Part of a small language model's weights.
Size: width 160, 2 heads of 64 (1 for keys and values), MLP 640 tanh GELU, 2.99M parameters.
Architecture: no biases in attention or MLP, untied embeddings.
Training: a variant of Muon for these matrices, 15857 steps.
MLP neurons of a small language model. Each row is named by its layer, matrix (up: input weights; down: output weights) and neuron, and shows model dimensions 32-159. Each number is 500 + 40 x the weight over its row's rms, rounded and kept within 0 to 999. Numbers have three digits each.
After each neuron's rows, "fires on" lists the tokens most often at its 100 highest values on Wikipedia text that the model never trained on.

L3.up206:466531533545465505479533521508515432501549564433515463490474460488499498470492463586457467462484468469524531495493389525561520466497416525504518474505518509452492494514457510428450507535515550570467429454502476447482432546501501468524476575479562495460499433455463401446543459508506472549487495586502513547561478548487541467476444492493477518465531492430498455428537503495482502536457
L3.down206:465506519484517529440526540546525493485521530457546468522521526449478494417533509521505516492495457443481467479468474431552557426569536466484505556501506468522502514469455595467475466480503454504513481544477464480479372528501476458503519473463461545460455390520531517517498477438512546475491552526462523499484481533580532538490466395516491497579485515555509550543523542457507487517497
fires on: "\n", ".", "2", "\"", "3"

L3.up29:570502531512449526544501480585569563490463497559478561508497428525454478561431484518541518506558472464517528496457553545520505470486468484584509463524487484456531511543475572491486522481562586503599484439493513493509490583492497505452588464482534470511490497442469495474484494467549511489546520456512477433499539600388489517491497472529495523517457491474535431536472488535520502573481
L3.down29:494475525485472489478440505521510540542467488494545517432453462471494549520461489439483515442476521492457485502487536518502437434554538488589486597479536467549528528495425549572514498465497501519506464484443535513528488574521505498531532461519460581486487487523517506446506523434541532514417527456459539536454537501572470535400532478548480504505465486511556498552473422533415483516486
fires on: "1", "2", "3", "9", "8", "5"

L3.up76:499516529524494451442547521462577497468448470518545509564489539530468521520466538544539496491552475522520499539522531554467556544503542564540426515519524522531495387505456511474463576546543472455487541541475492477497431486558545529555534402440474494492483513527530504515506479541595532482422516543482416453459524557530563504477464434454568523525497435505549502539468499429543499438487
L3.down76:480428473484511527501510449546520534574595489519482488437467475494552473452486437488556467500497536530510501477480428461507454508473429503534541483490503573522460589498523590503557474426556502534515463463462507547499525447413413503519531572491521524543545529489521518467517552496448489566556443448512495475511556483461541464454491556573382499506490507471479476440534465560501525522485
fires on: "um", "S", "ge", "C", "ment"

L7.up411:463522489474534457451521524489418498527491478411487535484537534509535451562400498533446472523542525561514501506493491428534509494547530511472506542535511413506484471527466528464521577573470466525414466559471489545526572435445467547564544507469557562525507457418523440521459477531499473480570431538472536481526483420496496505468487514570513457554531489481510462539529477532506458516468
L7.down411:519470516435532509570582478529546504451491493553478480455500548437476555467533471491506558500505483502555487486448449477500504541422504507489556520483581482487487476462437534563474513479457498557450553456548508517441476528456488489460518480547457488462436501512460508535430485432505514553549619442511454518524560582493504501456465475434559444466497533508449601489520490537509538449550
fires on: " (", " \"", ")", "-", "s"

L3.up67:523596500546506522498522499560531476470484480478501441526518455470568533580515509496516480507536466442455508477483451456528475533441458482551545474488442532479528492437615433466565515514461504556513441516559538503407579526493528510462462555402471462479479493508492443520517561460440445565459461571473517528551460474448498492469555526510485467505470576528555453545537493552432422483520
L3.down67:445493505445561480462608481473493474460487494472556455518489550496525491538458510465521431562399465500496565462471532397452506507504534542490486537488528468549483491468468468479522480517556418449527523525522487517523500494502461478555498485472481565478493462514563484574463537501489507534537527492544470478415496510499593476522526515453567540427476563474533514520494445568484483561443
fires on: "e", "en", "l", "n", "wn", "d"

L3.up419:475468484489528446499556460481419489517508452445469460529458481558523502521558518455541466523453564512428508422572507509530511562479555539455532447556473515444516608524461542535436465492463386512516461485424495558505477522555527447483499458491558523518525499503545482493490521481541530483501532482540550592504496449567504442510538489543523502468482477511420483504531497492549440467481
L3.down419:483474456505392515433459566509571549492499545541573541467491540493477454473462441493476501487466418518530507526495505503463473469555499477484484533533575444562454491508525496468504445431500493493445499519512518452484543443410493512473496590493451457510469499507496524532478495522511494484451493510522524470465582519449501487499487538489517421523541509515510560509508545509520564452533
fires on: "R", "ied", "P", " R"

L3.up312:499478541488557550438545413477480443445439540427546509477444531484484518423533484536493562520462439528478536516513520491521450514531542567515522460497516526551521519450538493516536521496534445502459430533462556545536504561471506535444558478547460509541540553514476514515498486489475506446533513488505494463432583520545411455469493398488544569476474454507528483525558494502527521496470
L3.down312:503451514484430510535550535502431568543539449485508420462520376496516520482499482496488526547519541571535480516529429527474430513514458506550461537501497511492458552482524513480456562459498529514557481473508472423502477488491528399561476569496477473476536500529476522537486504523477470519499519557511580515519518579560453510459450453433575490492534534431501482454587463540510502533503
fires on: "all", "r", "our", "ate", "ition", "ee"

L4.up356:562446502477421463578511560553488509473462518543437522460533481509492532563448549515549525471480503536505469499507588443465482487500432436573494453483477518463470528541417558484468447525529619553580457557446469465540495573557414491466532481500543524455474510516531538423517488494496526500486511482480504511493436490478439454501462470516494473413440554564509500471546507467527448558509
L4.down356:502460459506486461443511524485504493517569448522564484528442459461479480506480512394493547468495516473512350528487546430463539423512552490514532551471472513506514552534536462524440460523467502501517524431460524527495538492562506466500541552528425535499565457533518511502494485488540461502461531497497498532503552543553477543406580508522499434530492481475476472587501479515476495502554
fires on: "m", "0", "8", "9", "7", "4"

L3.up514:445497551555527489497508501578479493523543440563494479518518516532517461504491532457462467476486452478530467525542441456483436593478512519570414486509497459473581513496501522477488534465550594514514524490433545496478469538443504546524466535484488503548587497445624478513505450554488530530476521485484482500482494553493490469522504517428516439534420486503512469484577478523602467515490
L3.down514:471485488507469587528458432435436492542501559559508509509517513510516489484408501518498549467425520492428493429495587475566466447504557551515496496534588561477466473496462509510495496538494489463510491511452486473462522494541471410515543482514503479524499546479527551506527488526443479509481489471458480486414460516498551549473484527542509498531472539459496595515488576453482549507511
fires on: "2", " 2", "4", "al", "6"

L7.up280:517499444458497543557472507485514499506446535523547469510501526490495480458439454494461502457501478535509476497460484510464566475417449516558530513516465464428436533471491438482497539476523517481550420549491497524501537544461423452501488464478563488514560402473470471518588498474491479496478551526500557550488527473515533464528510559490497398562552528556525497437551535451532458474574
L7.down280:530575477531540536522459490532503562521517518443520580502480525554512515478496473478494473512434545532518474434568465473557459529571435541490494386478525486620512451473457566511536461547462468518537501539525401514537542515430525433504479491542537476502481521477475455554473529485528547538556535568464459446492567503467501474505496528493415475482464454442516481475469518503468528478500
fires on: " It", "|---|---|---|---", "e", "|---|---", "g", " "

L4.up2:553501496468490519571560467506525491512509594506510519530457460387446523569513489516515568455472536535504483448478434533471518364501483485503504569514458464487477506514466534488510482530552481511478480534549487520503474516544416531455515498540474442545479437458490488483547523442558533467415524508498465523501465467489561521461411494531599468475516504497507473466568519453501474519499
L4.down2:485497580566535414511520538453543459487446516505507501550558505461489499478531469563481487531522564512505491495444566545489548500511501490441522448546517553504559511513493473422506522488465519522495499468536469415371413471498497430461531549516498490524490477472445503457472486449525516512541466583483423537518447488459551473491537543496470439531495489504527493531416463531558549511509
fires on: "|---|---|---|---", " serv", " Count", "ust", "|---|---"

L3.up131:511485489552489540575517493516587518506475470530437578526489558487503410573512452468463493535487430477472544500499450420479495520505498573520532499484468478450563545453485599549547494452534633554458505420455492462503459559487434500456466511549426519558516547490516485491546487527532529498438460490504582527484497573554490500485494524528499432470413502495482491464510510477490458518525
L3.down131:552474435511531457544503534506612509447525493533515508555521448502489421535464467500479461525463493495455422411477470485468478520493482572518484498561475495521471565476472536559559486494520462561480545493483416455478456521486447375519498575506449547536575464494497481508572503462479477471489530602472569505484528484560561510499493491512537486498481494503450577516492517441436489551525
fires on: "7", "8", "9", "4", "3", "6"

L4.up188:470499507511456505546474496510496521524549462486439443530474447498592481491437514493486515404454465493502519490525484532547485460504510434559471518517500467462493531471499581583556554524553407479547534496564482454445531434469480550584519522487565538540455444480422548447524453473478552512480489549489527489562484591451473522473466463391457473481450498499528537519463533496480517526523
L4.down188:504488474480522451508546495470492423543456537478549594472467515495524527510535450511457480588497515407459488480484561525527511560444442550462535487491507518526535494572440486500499442492472563485449553509481475550497509443496543503422490481506454460454548485492583470531530528500483485560490502424500481514496487460503486454538468573614574525495545525505473474504590477506528431505521
fires on: "ard", "is", "et", "ir", "h", "ent"

L4.up524:526496488523477530532522476483501530521501559503450459405494474477542494571488479520443509569551528463485512513526552478453505473453545540507511492530489531485503464461477482481476454452541562497509488473517431434465518553543426571521581507467410522455481567420408502404579539464556577471501541488533489493521464510410534524486451523542499449489524511506468503483447477508588519500527
L4.down524:504529432576485456487479557527556438433482473615458514534442513420496514472499445486487516456453487535501516495523496493512464454549550489491515482520536524496566445504544525553499549505537502451500557485417590592478504466515451470444516510528580493509550526557483463462493553492438458527477465561479539464473524481490483508451547499502587514534475445572496543516462391584545431543470
fires on: "ot", "ord", "9", "8"

L4.up545:551431506471482477548459510549517513503504490515574498462459464488457506536475537482525470511528528494593551464508472467477533460486521501410513488495389479506524499465506477493492511499433482445473506531497516460493545503462457493464549535576469559502561572511581463477495464440535535513397541500597537517504511509414445429500534499444565463574430553528507526508376513496507495455517
L4.down545:504528456520511470465587487471426498521452509456423500438473546555557518461519485506474497511446492529464415502500578537517498516460524524533475531498593494490468510498465562487562519517529525542542500500445487472496456513584508502450457443464518510501422493475459536512501524530393520510607483461385456462512524483559549520501493499544483586458514416474446480488576489450498521567513
fires on: "al", "ic", "im", " Com", "er"

L3.up196:497580483478517524521567436523513471485404547486527534489488568537449503485544458619475501505506483512514492433520454513541547484455497553457496454475499573505523607523452585468463435463513423574478491413492459554518494480486490546434487444483493492541579472506419481476512525495508495484483514479481542541510535463422499441498470530512505506441495489552540467477534415522537480495519
L3.down196:490495508502453507619426487429466485496493567572550525508469533507442471444527452573509515498494494505456539539498501558546481535557494530475497450503467465498444471512430498467541472516477520481493451505554525592437534475493455450429460499488544470465440563478461473561588526474454555518533471532494437500477558515493524509459576565492480453504433538489482499437580526444489518557493
fires on: "all", "ate", "en", "ast", "ar", "ap"

L4.up468:520460545476446570520489477515537467516547511527468510474449483472542411504467480490509498502537517486463483565499495518498474533552559451509527468487509462532455501468549504553505568494482455383490503514545421512492480527467480550569532565565537568507553552481537492423480525497483567469525516419613537377520478499448489524529550444507468497416549483438523533552439514503518444474540
L4.down468:462555547571499512510491495499511547581466479480447519517587525501449489545499514504475474470535575508540546521447435430503491506495473514504467479583549516424472518550494488453477471585552496508515439530431516505491562457619477553458569402476533446516538463543434541562476521523528464444496515543439459503439454476505530500463479518550493475530506488584520424529578501462523485488519
fires on: "y", "ich", "ir", "h", "ic", "om"

L3.up441:500577453459517500521489495534469524455511568476542464487519512534480594620486512476489527508485537412468518496537447509475505522504469571507482542470437517518506457535529488423485467466496515549517493497470499538428487517496515494410513487488478473491519493505448491458449513454545558530439516521497514486581499480500478462557403495433488533504560556590523504453584484489450452501514
L3.down441:474485517540524574509522434611471416482524492508449465491483482456447444481488455555468462475478541544470517464523540518555470573522517436507528511465586544518540432530445534493498549512519496465508435560506509485518542447583474495555468483437535482512468506504489493523496534551446531483526448489518414546443449518489491473470556533567500508483493450443482532547479465536550583477460
fires on: "oin", "n", "enn", "erson", "ts", "l"

L3.up263:535481554591512509566551496548526523536485516476499532536484487481495461532494498565479499504440465444500512507474521499483450535462520556495512440581487564504531552494439585546506460499554589480569465485476566537491471552520413507504509505430488452485559517504479479474483440412497562393482530517556519457586569463420509565434452433513525472479455470535526483519458518512518474510503
L3.down263:438526490476492429576449522517473543487459495573477452505485523510481545436478526509501546477528519517448469568525614452486488501460463482494421550561563569529460496486493469596519481507514645514504464464468495565498459528468472446451530603486462525458466487569448477483502519522539509570412491514556545584475487534538478547519533508531514500495446476520468517504499447494520460542492
fires on: "8", "7", "9", "0", "6"

L7.up126:472465532462421541518429560499494507479512493505511555529508489484567565547467472499490505597475486506491525513520478497531487456518524455508496466436468505519545514509541484495459435491484415438481505503485509470497428478503456510466561519501574552526509460465512452450484512533512444570459593470517590514467455433533530548404469465537490486488487448456519450489525553490573476472494
L7.down126:570529507492501474482508552490488450486510478530532494518477513473486412484471474577490516575496450455433492457529449476475493475496420481543498482525543474537544458575594532537491565446576538594524536533429536502506488478552527509502423470518510468461460491464494530412440524471535475454488485493480461471563470466531451525504512461531527462469491536596531569510521511490493463508588
fires on: "re", "ame", " ro", " as", "ce"

L4.up32:459573516540485562464580464615467513479530456425463548538507481521499526553558499503475480446479530518526541491515459534543478480520475548475497480513418516461485455520484488436540515512439447611489444494454409482493461514476515458481419504477506465470458488513484418505466496473462504475517496578483481533490461521484479455484505473489500489525479522514485421436519423522465457511408
L4.down32:505508564483526502468504538496500532518462508502493482597475495504469492463490562501509490433421500436568423514506510499467517477512508548491511456431458534506501440485534454498440546497488471504473568521452474477473436419570464424502474517505525433379575529447479485501557582459506452492488445526514442447499455519486528503468488527463479527531546514555525502490485447534554562518501
fires on: "2", " (", ")", "1", " in", "3"